Part of a small language model's weights.
Training: a variant of Muon for these matrices, 564M tokens, 2686 steps.
MLP neurons of a small language model. Each row is named by its layer, matrix (up: input weights) and neuron, and shows model dimensions 0-255. Each number is 128 + 24 x the weight over its row's rms, rounded and kept within 0 to 255. Numbers have three digits each.
After each neuron's rows, "fires after" lists the tokens most often just before its 100 highest values on Wikipedia text that the model never trained on; "fires on" lists the tokens most often at its 100 highest values on Wikipedia text that the model never trained on.

L2.up627:123105133113079138127144168117088146131133118117144147150132113128118125140123084138091097108153138137182120120126119141107158111143116129122104128156110144120076093174115142122140211123093137137122151100147143148127112100151185097139161166129116143121136094137146099134111082079129129117162117080144084137091107081088097174172176147146145096099135137121140119108167138119107128122117090099126142123080118149130096113172132128152122137135163138152084128116163169105138096147105126134126135099154147103174113153154117132119114107138096131147107145114095139132128110112152108129110113130140133130120143117098111157168128112125146125174134146109145147122123130132121124122120096112115143125113118165124126099127161057117160141185185191108152117139143115126135106128089165
fires after: " Mad", "D", "ill", " Or", "ost", " Art"
fires on: "on", "em", "v", "che", "ol", "om"

L2.up857:086162131123117152101125108161126153136116115125128094114131137119126129128077131171140152131150138158123113104159168143125142140091119110175115162128123078160096138088131128113133127127138144144126133092089170121131118148110120059148118137108107144143138129148145127116137166143129135080134151113114079098120115136140145144058124109131145105107126148074149085145181135122092110168121185123117132132168134143123104132173120058161109149175118111156186135138137138117132162121146109182093133108133151131132117147131166137138162095144138121160138085156105105127135122185151119136076122153142171147132113136123158111109122093130129127105117128118132165162103151170108118133102099089145117098157094140111146146132114085151125133132131145153134115125074120099145156113129131
fires after: " (", "-", " \"", " un"
fires on: "F", "S", "M", "re", "res", "9"

L2.up173:135140113093130139065111147118153118136092110130154103130146123149131095119172087111120122152124124119139084141112139129135107162097135128136101096129137157127122150126140132118153122110096115162122100146157108075096150115157091147182141111131136099158104200141140093087107161153149154121118125156132119064117152132124144131150118151153143140141150152123106145133117108110079119148123123161128111153109108079092101119166119152120131097123168104114118132144144121132165165142105142084150110115122091123102141216175156137099106137123084141158147159122102157111141146147085182135123093146141180171145132148127131108116144122127135145182124130115124147120109140167137118100095125126136140132101080124110142155154095112134124128107112113087125124142126130132180080139101122
fires after: "\n", "-", " resp", "p"
fires on: "-", " •", "ect", " career"

L2.up85:134150143128142131114126106161138129080138130116119124112088111178120117131119098116096088164117119119111116137171128099135138091123150097140142115113128129127157108090127122047118134122110176155150148160108178159102160147132134133168116127119113172136096111138098139099132139151172150164095120157157114089132115165178144107157122115140157132124133142107130199101208137123150149144119097143137160134147137125144118104103144134093119119158119118112132129148120099114129106115139113159159106076142150170097119109124086195102132113127113112109099127158155131113177118129141153115111123139090116114095089116116133127157109135123120163133124118088115121121112137151156126110098174107141169109110117147112125123095102112170134159109151112093125149066126133137126160108088102
fires after: " N", " D", " C", " d", " U"
fires on: ".", "E", "ed", "-", "ing", "S"

L3.up286:101117129053136152170084127140109152148128075094114151124120123102087118115126181138136139145127120110121094158123157113136157144113125131121129073075103103130121116146117152132114131160125169121083106153169136172124163129105120147169132129117116103163120126151116142142102138160106139124124124110136141111136142130141127147102120096156162105099173128146141093124156134118106102111132095151131121144117107143136119152133160131159114147133096143139144104113103098187136162080128136083142179135128088127120112133137137149110156162136136107103115122144115120121168107126090087104140113114173125122157102152131126130132135079117114119089103111166112166158159175160182133078141114117155186122107117115109107125113077077121121119123171165132115157105115149112135122181118115
fires after: ",", "\n", "."
fires on: " but", "-", "=", " they", "Wh"

L2.up69:138088115143152106146130138121143105095154120116131177121100139192136127185132156135116097139100110130132147135145089122146115151088143151115128104088107127132103117147144136144090099147139107131088119149110115108140062153112122131107127131116142088153132131116146097158109170166135158082135133147162132119102058155097121149113143142122142137091142082093124122115135135166140103124119126139128120144133131110129136105079133163108100144090172127166148102085100148135155120124111122130126080126140145138113134178147092131154137077137143145106140127128103148147126138097111087088070150097100105124132136100123156110111104130147132152144133146127162147188115155179148144114158134093112114147109106100134136168142105190095119165112116129117120160115146193141135132109130151
fires after: " B", " b", "ab", "b", "B"
fires on: "i", "a", "an", "ans", "ud", "u"

L3.up285:107160121142138121116127126124151097126088102136114126074145148129116121170119152122104134098142114092121131132155152141142122131154111119113112113141114110139113142126157126106183125143130096134167116162137120130121115128124168112120166096165124114129133132129111094089140115097133072178128129109130104107097109133173129134119164106125127105126138126111117117120136095106097084154057156119118122186114123149119099164140140140122154133167150169152105099172161087109160150151123136137128124164155164090101122159155131135110108144121085109204150090139133135154113143107139108088150128090181112128089152075128142121108131122125125106138151123121111152111098109139179128124095110166154114184124099128137115090110142143156150129137105143128154199112159129143145085155136089
fires after: "\n", "-", "|", "R", " 1"
fires on: "|", " |", " •", "istics"

L2.up788:124157159099150097099114079109166106152129095153176102104123150131141135124135052133139141167091103135091138141117133121172124148136142124184141148142079100163162128103115127115115167130096144158118117153111137128146165144142183153203166156127114134116120112096097141116146165143126090126150111121088149093099094092103084127111142141130146090159129116098088121157169138095121101136090117132143137101108149164102150119129128117125085099104145131157120105145126082119147133150156096128148102160138136114139115136128150142151136140136109137143114149142124122136160154157102140146063105104134172126139139074165141091117128148129090136114125141128151126134119100144145137130108120105092116169129104122190148112127119126145112147104071131113141139171138126118142110134137143
fires after: "\n", "-", " UTC", " inter", " (", " Inter"
fires on: "-", ",", " •", "act", "+", "C"

L3.up776:127115124099145137127115135118157133121133092115098134112144131144113117130125180170122138124137163110082082124132140125092151127136112118117146143133130140098129168120147124166116133105141133153102159130112151118122156163124142116120113146091109115051119114154155125123120076127114159153092151145131144098113160151149124156137100122165112127171118128099165160132134129091112133165151105159155164128113134094088155141110135119153139114120161156128122155142102099074123113112159137137100118092146114095108083087142125113077091136140120154153056104123126107135125114149149158124121095123127081108112108088106117144106147115113111099151166072139192125153133131107116112128097144112143153170103158112158100132171154140157096146117120128129069099169156173131174105131129111
fires after: "\n", "In", " Acc", " In"
fires on: "\n", ",", "In", "ording", " October"

L5.up269:162134133138135121109138153185141117118135137107149133183132053148122123103127154160104143111115125112200089136107127122160126174150148075143136126128115134089137147134177182151116105137089130108124109133080114135132139142152142129084176141078102141147109145114145120126121150077100133113123115125128126138155137115121132096140162130118139120145126144080128138104145092166160132152105091177108095125126102138114118139123123136131099132160190137133132159113119141134127138186118141125106177113146140125165103110106091116104153081157075109151085138177142097150120134139115119145124130149106126174097128117078128098091135167104141114087111143112145133122143130095109109138094150154123124126122148137148127136091106114179114117151114112115124099094124079105102116132131141
fires after: " c", " H", " h", " C", " g"
fires on: "am", "un", "ong", "at", "in", "outh"

L5.up342:116114091157151093122133144126162121099123137100121199136126112129103129130133138138114159106134110115136121140101142127121156133152114124074135136149130131129093181113124150130140152117141078098103155137154151124129139126120122138151106107124089079141121115117113144095174159129142130161085134151139110106095099148113144062107112144146140139171108110150128166132122091140120094141130095130146160129176137123128126138139105158147112102111160167093097090145123079095139135138134174132121125081170126116136109098132113118107133135134152131171127161133130142155116124098124110114112129126124124125118108126058114117092187093122115084121145138096103178127138146128132079114186153127168098131168095104137160145143128147154167114119107106129100166155194155086127110139115170
fires after: "\n", ".", " |"
fires on: "\n", "B", " L", " Th", " B"

L2.up380:099114096141166142160130151142131149108130148142132114118137140132129132094116098139174155148131107170129126129127096117094131116153149100158138142139124119151134142125137147111108123147118125121145106101158128116151104080100114122155123074151124138105148098117108116075151164146107136097143166125097120109129139128109154137102158106139145106172149171116138086147183116094086133135153139137062166178133127155118104185174129157170102140102121078189111113136102162113121137096102103125126067108158137121115110103111139115154141074140123156147095131128115103177124090171110120104126132130159157103068107150100119107167134112154120112129092121088138132119124115164144139131127086071106135115140126148090130125127145105130158150131103166151125119141129127138171117142109145
fires after: " Mad", " up", " Sub", " Peak", "-", "s"
fires on: "on", "m", "pe", " chart", "se"

L2.up739:131123111112154145144099146166144132116146142114132142101125113157085118122154113112061150131117129113051165133149114145130149153137159129158096143106123151165155100156183131174184144093153149095094105133096100139118129089128088120125138137141129147152135147152178128096150146120165141108091089102132118143128129140147111135126117150102119146152112106113145126115119131143142141130113140115119113112126164120090085156052150116098138099106119121119102084113129090150131143148129115145152169127147187140077077131098130103122110070131145096128123139126161135131092133134129118072139154113130131170143163110127121152155129138140131145118121101126131177114124145166127083123140124076107070145133131147143144146147170156123145134131119127147120122088135160117163127161121167
fires after: "B", " st", " B", " b", "R"
fires on: "r", "u", "i", "ep", "e", "ec"

L2.up964:112148104070121099129133135140103158135154081148079128109125112077108128089113084125134129158129073147097090160098136129132141118107121163133167086089090112113152114104108124123136127105134124145117087148150094119116156130140129122134122146132161071099146119083098167152118132146100161124100145119124156118125118131105148126125122128084180154142141150079130094165166132122164141120076132126159156138158154168135115171113135116110084138109131160118180138093086168099131118135139065115127121145131134120116103079138108142138158135139162090129126144155103127120158171106098130126123143134146162121164170131178111094117159152119111126072107116096143121136178159142149122132148173138126130121130120153158161104131173133133129133112137128129106124154143119132134111127106123
fires after: "."
fires on: " He", ","

L3.up230:137120131137121125128150124111103173108152104117127107132098097134124157125144124105063146099138127114140134103176135150167172139108119159137121158124121081172135142115081089131146130091113116111138109178097152129121102134132134124149163176162087096133076110118184149118119148141085117134109119105126089100098140118144118133123103105160161143140111127087108101149148113097139145106197152111131142119172129134125090074145127135117123115090142140142109111135127114120134111122114168083148117165119144129137129125179140140108127116141127116145145105207109102142084168149123138125100104127120134136066162119127142160124147114134076089128104143144113167118086206133136109132135149117116088142140111118142110084153122146162139145134162131107133117117156116113146116118154123
fires after: "==", "\n", "===", " ("
fires on: "S", "History", "us", "Pro", "O"

L2.up1005:122138116092156155133129123129137121082140131141153103137132125112108169125053152134108180165142133123113116169129114097125107141146168116175133169125105055122125156130136161132111135166135147152094114139130125144101131096151116121099141142165121089135102143112121115109126146121096156138165146095088178089133128123143160123136145131130153100151100154123137110125135127116083111093119157082155107091096151130124163129087128091137141072100123132128114052165097135149161191146136129131087121123145110137139090117107141113134113129134136097147136136131141134125143129169072121122136093104186164125096134135133117140135116118113139090118130121143113131101109094116163129146143175123142156110139148157139135181076168112104120111137142130171117086131127158128108106130148128
fires after: "-", " (", " through", " Turn", " r", " contin"
fires on: "out", "ass", "end", "C", "en"

L3.up813:155150121062125172144116176148143123116139099170126163142127115087105080151130106144115121115098169110152141159105077145119147125107125121169140138119165109130096158150158135135155156123084114175131111154089181129175119129128103116106148110105128088167113093105120108123132139142131113148129138166166127140111141128174138181139129124151106113080108151116169130121119129161135114144115171100122139122110120103120148139170179156145164115092134150117110133142110112100104170127125128132114172116170091143118146145109115149120139135151105149153086137171098148089138140110105126143133113130107137102094117118128133118131134145123149108132147129116143137150125163119127101151081167126131102144111068132102135063127123150141106129110146120133104110136158121142155059066113128
fires after: "\n", "-", " H", " St"
fires on: "\n", " •", "amp", "ang"

L3.up150:129110135070110135121142107136137052135123112100152147181139129123098120098119125095174152123156116081105170104109171192105157112128123121123107122136109139174140124155125150162144106114141151125142168097167126137102156142158143109098084137124135124144139103157116148162108129120117137121160187146105102155115106079145128120130087155137082160100145137115113096158163139158111121130093071118150174147113136105162105136125115130109123107145171123133099182167162141098140144136132102187133112137100099104145130115179112083154108117126083135140107121163109109095088100116152122128104135117104141150131149121136092139129168135119125146094107147150100126153103132141139130113127122118123115080119134136142119165122147147105123129120163115178096105103111127106119150145139113
fires after: " Mad", " Mc", " Fred", " en", " Art", " Bow"
fires on: "em", "on", "l", "er", "ex", "ov"

L2.up751:150154169144143132145121186168105122090105083082169150141134118128146144111151140121152108089090116143099136105137119117082139114132121151113173103131145094145096155138066140079119102185123106089113108139110104133154137106123092108112124131175113095125087169133141118124167159125116129152149162130118122130148121120148112123123130131097121110112155122117167118092129112099135114114165103139124115197115154148121134131117120131099128126182150136134106154164132135165126141122041107089188151132101157172162101099131115103179138111117105128140138164136101104172136139142134135112139143149142136136122168154122100139132122129122123118124104096131112127120133147110130150149148113108143117173093112129178109103131123144087134168089131158131140170145096096149116145127138110
fires after: "\n", " squ", "em", " sh", " Squ"
fires on: "|", "ad", "an", "ph", "\n"

L3.up709:111111135150139145076116102167152129132148131124148145103125131145124117117114117132116080139175129140189126162152126146089154137133125107124129161124104138114124109139105105095136131089145136163115158115118126112096173142102100103096123093112146148149117137144112123109127146114136135108124157122123147163102155182155111132159125159144106107130146129151133094109171142143166173131134107082107115159109134126127092117175092165121158118105090133111152101128113131206160146149159148169135156082116107144139151138160099154095076129099133154140101149184119128119153121138150114118121135142123096108082145126122127144123160108112132132145121141118107090158110131129140140096116096146142070108129103154116143156155127128168101109136123051099117155087101123099133173112091082
fires after: " A", " U", " C", " R", " S"
fires on: ".", "A", "S", "-", "O"

L3.up318:089132141094120133127141107133151158155061148094132117120094128134116160104137120138111121107132090131150119121139137141136129112146141163141193133154105100122132150147106124120147119111144088139111115156133122128091114138126119123090178145150114110175167154091118116118086115139164123115093128157131147101121138067123134093080125118145135125132101203102132115152179113139093085069122120148118107148146143179111130136086138175153172142144117131146119132136117120128124141125176083141133106160137147173119123108156100135155167132118129114131122138148121113171073120157110079133130112119195120131142118105134071142116150149137129094131083148139109148149128132159096140124121137127102129120109092154116112144122141108143103125097175154141116102153159130075174109120110133
fires after: " (", " \"", "==", " inter", "A", "\""
fires on: "re", "M", "t", "e", "s", "p"

L5.up114:118093090092144116127144111102118103145095057141129128128145099123104117147149152153132132148057083091105124109120102146099116152146129172107177150089125117153133127160109114127127133118100104115127118107139141157144128097094134148085163097098118148150129139151130120129150132147122108136121085101123139163117147150144116071140185074155122134143173116156158103119144097146131111116133121084115125123135170153124151156124150096127100087116150144142128148103131082098113113129132128111149160108101162138155132147150113160092176144137119116106144142131109171180141141111168099122119127100137120126156084142157102176149149160159094105102156109150182141139164099119084107092104151129126123124140153126104132154135125126151194140153107107123120143156118126140122162119123115
fires after: " f", "f", " F", " gu", " T"
fires on: "a", "il", "ort", "ir", "it", "le"

L3.up873:115107114084126124098128136147109127127160147126174127137146115097157113101076133146102131141162126150095129106127161197140103112151142134117154114071114146104098141128118142129117131120142105198122144104153121165143144145116134129168110126153081116121093139164128159136101130115107106120103146149120159123165126161145114114088127110155131147165131122098138133157154094134123153106102121190158123080154130111115164153146139139126108160118123118117142138129134107118162179128175130127127189113110152096163101108133120125174142153132112174144125124143116115111137123129158131118143111074121099155131131142112110134123184092082102078121165181129108141141138182125130104135147127087151152105141117137110159115077147106115123090085124163100161154113130151122134119132092098
fires after: ",", "\n"
fires on: " but", " while", "Wh", " wh", " although", " after"

L2.up777:114176158081125148129178133136128154130092143116121132092100111110166146146163113114064117121107117100187129136103112119139141138168079111108104108154122099138136112144131124138153140139111095140106094171143128147118153088113137119136125135159132086155118135151140078128131092137151126152160118133107132133123112127126155139090128158093078093118149114130170075130122116135176133089121102150123116185130122080128136131113148137151099105120100146138138095104099114150100115115108157143147128126155152158106105121141082135134104165122155168156115137106136126190138140142112117121156130151146116150098136157120132119080156156138096077156126094177147155126107136146086122136163167138141140136149134141102062135134137185139118118107119145133147178112109106138082115130140118
fires after: "M", "A", "E", " km", "I", "|"
fires on: "^{", " Department", "an", " deg", "m"

L2.up749:124162166132152146151094135094113116148146098092123161141104172199120135129157147088141147126144126122132107117138133130111166139080161132110087080103110123119108151123154109154123120143106118140110135179129112139141102141137159116086142130122128137131130167137131080057118155146140139122138125147137102140127091098127106159118153129115111139115143131083125120097137112153123128187107155173097098144128166115104105134153096095108127137126114166172092151135135141129164131083124120169117132130107129099169145119106085135115160148135142152125144111131104155087120105099037138164110129123168117148121139125138133141141119117155083139173117130092098161143114147128131132111099135110104141092162143169117115136159124122131174149115132096112147150123144146113098109116079180
fires after: " t", " b", " p", "B", " s", "s"
fires on: "an", "ou", "ur", "ri", "a", "u"

L2.up663:121116137103158140151094167077152118115136103129141096147091151117102164104121164153127156148148113149101091082111154143159110134151144128113138140122130108156128113174135149125126161112143151097113147114137148123111117119138157136158140107150085106109127146175123145166135103093121129122128102097100135126109115136133140144140169081146119125159102116118127102176120097100144120171111118161110137112071156102130150198174150139089114132146091153133129127159065111144097141142159129104168144127152158074107087089112135101122125163184139089139141117154133105140156161140106076145115078118096085106111136121178134103145158142115082136136119109109137151120139147142148117120117121089134135155147094130135106115124179148163138156113155117134129116124096146147156125146127154
fires after: "\n"
fires on: "-", "|"

L2.up266:132109134145126130163153077137089132119157083151140127157154100106123102095086155102122126113121096131098115153152160153130103147134116185142143126148122122099122123105090089159119122128162073142141110126173088134096129122112138115112145135153103124136102170087157152134112134129108121079110125180120123100116138157149167136101160147133161110152127103115159115120105113159181136100150143154110136098159138134124119115112164096131125129124116109111162083122076099138132168143165145102129159118122112140138130113140114141136168134121145078110097124095102143091141134134113111141182134145155129159148106127141127111120148134088123103099125115149110131126156160099165142117158210091155130114132105141152105177148117095117139138113207147144116128137137119123132098115095174
fires after: ",", " (", " where", ".", " when"
fires on: " he", " she", "born", " where", "the"

L2.up717:126141186089152127115162124098118161144127107106093132149148150129109094176121120098119103087128135099068131145129138153133152093117120135140131130198133113153158138155120147129122155088099151135147125151138121143151096110148141157140093170172147157137108155121097117121086138136179107158149121119092133124123140159143138122129136125160140156168118129110109153138138130137130084110142123108141110152129108145118117094114156115127071115126146106161131170137123115143103078138084087099136134110083155130147102152146124111099100113125138125138129115139122096097133096148151132153113130117108137134165085174099151123163078131074085119134119156082112165145078152134102124147146144133147119105140128143156111108176076157114111129139173119153128160108113108141129084177156128
fires after: "\n", " O", "==", "===", " det"
fires on: "S", "erm", "ed", "m", "om"

L2.up454:126133128150108170144087146133119110117126136109119182091141134129152111101150172087103154129161146103176123138107118166140118128132094095154169148138113149136111161103141092128136105175120161134118130115165167090143101097135114108089122107154092104131117149115110122167110156125139139103125125170148092083146165099156186144131129122136116128152121118076097145101135175121152148107120123141130100144137123150121125137161146113126128180111087149106072148120110159125143089093114151081129101153121165118151132158112135165125112123156088107104136113145136140142156143125111134134147117109153130140089162179120136151115171105113077127109087141158111104159158142152118114119156135125119133076104119144128127072152137126148141103151129180129114149147129125146090148073104116
fires after: " L", " an", "L", "Gen", " Col", " A"
fires on: "im", "eral", "or", "por", "iver", "ens"

L3.up353:079152122113137142112134164166124142091088119187140112142099132140076120135115140117127128086136088087126121122104109117128157118149172119118144130146122116101104126137148134111155135134158123167109119109104164150114103112150149134129175083148138095138183115078101128062169128114150146182125114174122133089137111073135139112118140148170120118126156164123150078133150093132141065128146174115161171159116105133105116127139144162102134122102102144121149129154112102124127163109114158120143125119120156133123121183122130122159094132167120127133139122156124169122138147133104105142106170134128173107118120157131123126111154126110115093132133146124149108126146128136104092157109090130106158168086123141123082089124138075168098129096117123155155159136126117122140125164104100
fires after: "-", "\n", "|", " (", " |", "R"
fires on: " J", "J", " Sar", " K", "M"

L2.up499:113136127151132110083143150140154142115115128113102119134105151124070144128134107115157137151097157145136137140116104140137140165130200130120120109098066136092157128126136116121097115144117147097113132151182144134142151162158089098107096114114105081144123161113100158113106141129132144130108089154166126103098129165154084147128109131157143102103135127165142100159150159119165093143119170123138126143074111132129141117148074136139116178131139095136135187112140166150166098109129203139085125130135142090102069136136091150107131135140106126108153114104139131109119178115143112150147149149125100100126157113110148149133107120118120126125167126096175125107138094127135132129162140126120113182134120129109105127137106140125128109151077118106091103106132121091187151148119117
fires after: " H", " K", " J", "h"
fires on: "ina", "az", "old", "ent", "end"

L3.up54:150165131121132137135082082118147144116148127134121130145108109140155146143131097113142157150129139134155122130146081120106145199163163122129155125190099120099119097128110189155120111131072153129158153109130143097108143090143108098099095128161136152162103148128143126047110189119133099114166134112136099104140104131115150134176162125122116092134177122119132097126142094107146110144170160120140131176146151128102105083101130156089109137115122121104126134120126097164125140137091192163141110140152123105139148084103113101133094108106131145099142124146121160139122132120174135118130122122142094102099137116127102113120183165137107122097127102135145124158148097109105123083163110109137111074129115164151144150128132166135129131142132105126116122138116142161113106158132114
fires after: " 4", " 6", " a", " 1", " 3", " N"
fires on: "–", " number", "isc"

L5.up298:104103110182104119111121154096100091110113103113097128110151143105091127132159139147109116127127079150154135163133106098117096130122112151179104109114127119107124140165162131129130132134131117161120163110131164112115147112096139139124171104137125144103140129153149098170132154128120102123105139131161116124158104115126124119133120144115132082098104119109064065163128110138116119207118171163141138092169122150111122102089104136103113115165157116114122088141125152144145162176156100163148163155133159106179152139128129145118135072172140104148099137098120099118138108100094132118088133096161130119120160146132151142134135131145118076127142137106129096093072137127151167128137085111114155143158105173134127166149104148154125120144141108101129149124135145171134168139130132
fires after: " B", " b", "B", "ab"
fires on: "h", "ab", "i", "ac", "ri", "ad"

L5.up870:126150126095162153088106143121067109145091142123099118120108147132101117127128123145147132141099108136103103130142151119095147117134115104112117142095126159147130155117165148115137134110114140076113189128139133109122140139122122109138160114106090140129160185113139126139108108104144154122111094109126121119104127132129147156160153141136110094106127121131121133142132118107091151162101148147162142129159148133169141100137147138109130135127143149086147131118131141073096107140129159096166155101172140112120116103189142133104150137153135153127118078135150140113101130203121136147170148151147124116155162056132099128100145155180095124127101114144110175165104141120166072087155132135135106121138075131109135129176090092171099099105101170126109106130127088098121154145115136
fires after: "\n", ".", "A", " an"
fires on: "===", " res", "\n", "-", " Acc", " eff"

L3.up934:118119138139137134157120121118151103078134128134145156160181118124171081095127127139100157137120143131136143114137117143120099160145130123117103147135134100086172109139099136139104148148163142152146150170155173077134184130149135088076125124145092102113127086130140111129124133086130137137082130121116150126122089125139119140123142146126072130141090110127140134100113089088173119113157136113114133173164099146092159141118095129158105129126132126154137133071129137121165158108118174154111158083206120120117140129105136141124114125109135058148128125094119109152137157164090105151122097138088151170165104107097157131112163173121111146141126074127137097150104130167094170118094121147112147143114125098120122123138115152139131135123108095144137126109117129099145134131109104
fires after: "19", " 195", "20", "197", "198"
fires on: "3", "4", "7", "30", "6", "8"

L2.up396:107135152129151130143102130152158148132128128104131128128106119161166112096128140131125126104181139118104166139173107143157163090094135120058121115119116075103177108155087142127184139148118085099129106088110102135173105116131116156129158146144129094123104154158140150130108114129131141106114160112121152137137164080107118105099131091134113145165082139151178119079167149140109103097125159130122153139141140106148129142121102084186158103122119114137124130135130184106128114133148127121133137093149149122097133109137119136125117127125141086092126116121120134089127147069120149085145159120129083158130157129118114109124096129138168113135102140124127134116086135188119140086109140126137120167137112139142169153172162113170127160104139143150128091148171141098139119128078138
fires after: "-", " inter", " under", " sup", " \""
fires on: "st", "p", "ur", "t", "iet", "w"

L3.up15:140131140149130143138129138112148127126103165104165163134079096092136152115146146070099107141144141122154126157158088118112157125130166118077101135128163103121073091121142112068115151132133132170124154142162127111152144106103125172118127151120080118174151138119124143145136159121138132131161132142165114130096103144124097134140114165159081141117144104125135117124107123143158180074119092128158126136132134139139134139115142169076133089165101148097151133162129115136112136136140112164137139097151098166143141145118084166098142085151113138117078093164116105158110154134130103144135137103145117132123133147147144138152105105146120118167135153135151108125119088133138148133140107145116061104109106147119087117165111116149168141138122133085162133061095087131112114086136124
fires after: "D", "R", "E", "A", "T", "S"
fires on: "P", "S", "D", "L", "A"

L3.up46:133134100117137150162125132104125111117162101142083141193129130137125097147154092184129125119116095163097122135143116108145137152121146177140174174134116122100133156116118099128134121115106131111130139101109186119173125126134155099126177087128120154086141152108136147095162144106134105147131140151141123127137105141123122138110144140126154089079136138130134128131159135151120175066154136140071106121134143131105107122094137139059117162137104110098145066085056156113154159143139184125171114153127131127144118098150120144131134095154106133143115101137100149162117104138144127142134111112106159135074141118169093123107115149135144144115139136109092131173147148125111115124155159151130166122152124150162133126144127109112151143126138070130120167128149117083158116112100148
fires after: " 0", " 3", " 1", " 2", " U", " ar"
fires on: " |", "s", "as", "ter", ":", "–"

L2.up365:155120098147150120109141103113117108109137082118129160128127129147105094149095165146158126103141105108147132127129117091134142111108155125107130110110112161143136162106131188136122094146115120151137130121149172118142135115143113094123179156133143115156136128113102181144148130123102119113122128123139157116145085163152116131086151121154112129118149153146107146121129114148091107162121138151152117125036121100145103141143121191079119148135119119141164182067102158143112131105112119108139105166135158117155112107164113141084082131105150147186144114159143164098146117090159157116114129097160153110077168139125129114117099125096119143125128140061114099137091190110119135159102156142127107130143134125140138137128142121156129125128123143062111138093122125165125145130096112
fires after: " K", " B", " J", " Z", " H"
fires on: "ad", "ac", "ar", "ent", "end"

L2.up795:138096116091119148131117150091145094143137114132084132118135151130122115085132134095159130133109143098115148119146132104144160142158126136179093066139143151120107128140102119155155128131135143153118173088128142108114108122111116127151134069085123159149154167138148181157113173127113117140128096102164133110126137108136150171116132142163129095124127154088126147143163123134128154151126127173145106131127157116108141153154119101060138128135111146108125083145126161130148119130159133086152109159094116092117099154119119115120137158127126130108102116182136173127155130124152145124158114119133114143112137079138054138156128155127110132121115116044064179117130120147124090121106139136075118116121116110171144077157092103161128125146137148129124145134145128122149173147118120
fires after: " al", " Al", " non", " Rob", " 1", " 2"
fires on: "-", ":", "f", "°", "t", "in"

L2.up579:127131146104123132175116129134179095092081087167160178175129126095105122141124116115118133113150145123105140164123109139140134121089153123111137150167130119130133070129124128109111085129134165085167132093177089163151103171138087108149116098099094130133157122070114112142079139122139135160129164136096133098098117172127132134159141136140093132152147147139113101070161145113144123106188091126122128137135137148106094104172145134142118106153143139122101146115122125096115152118129161111130134099159185191140153090137152131103094139129138103108127113144147119142093116138112111143111128144140113132155130112144152129098111133121093128133154156149170103139140123159123132141082125168144176133117139137093149123150117112107080122120137110119132107161128165131123165155080111
fires after: " 194", " Mad", " 19", " 196", " 195", "20"
fires on: "on", "8", "9", "4", "an", "25"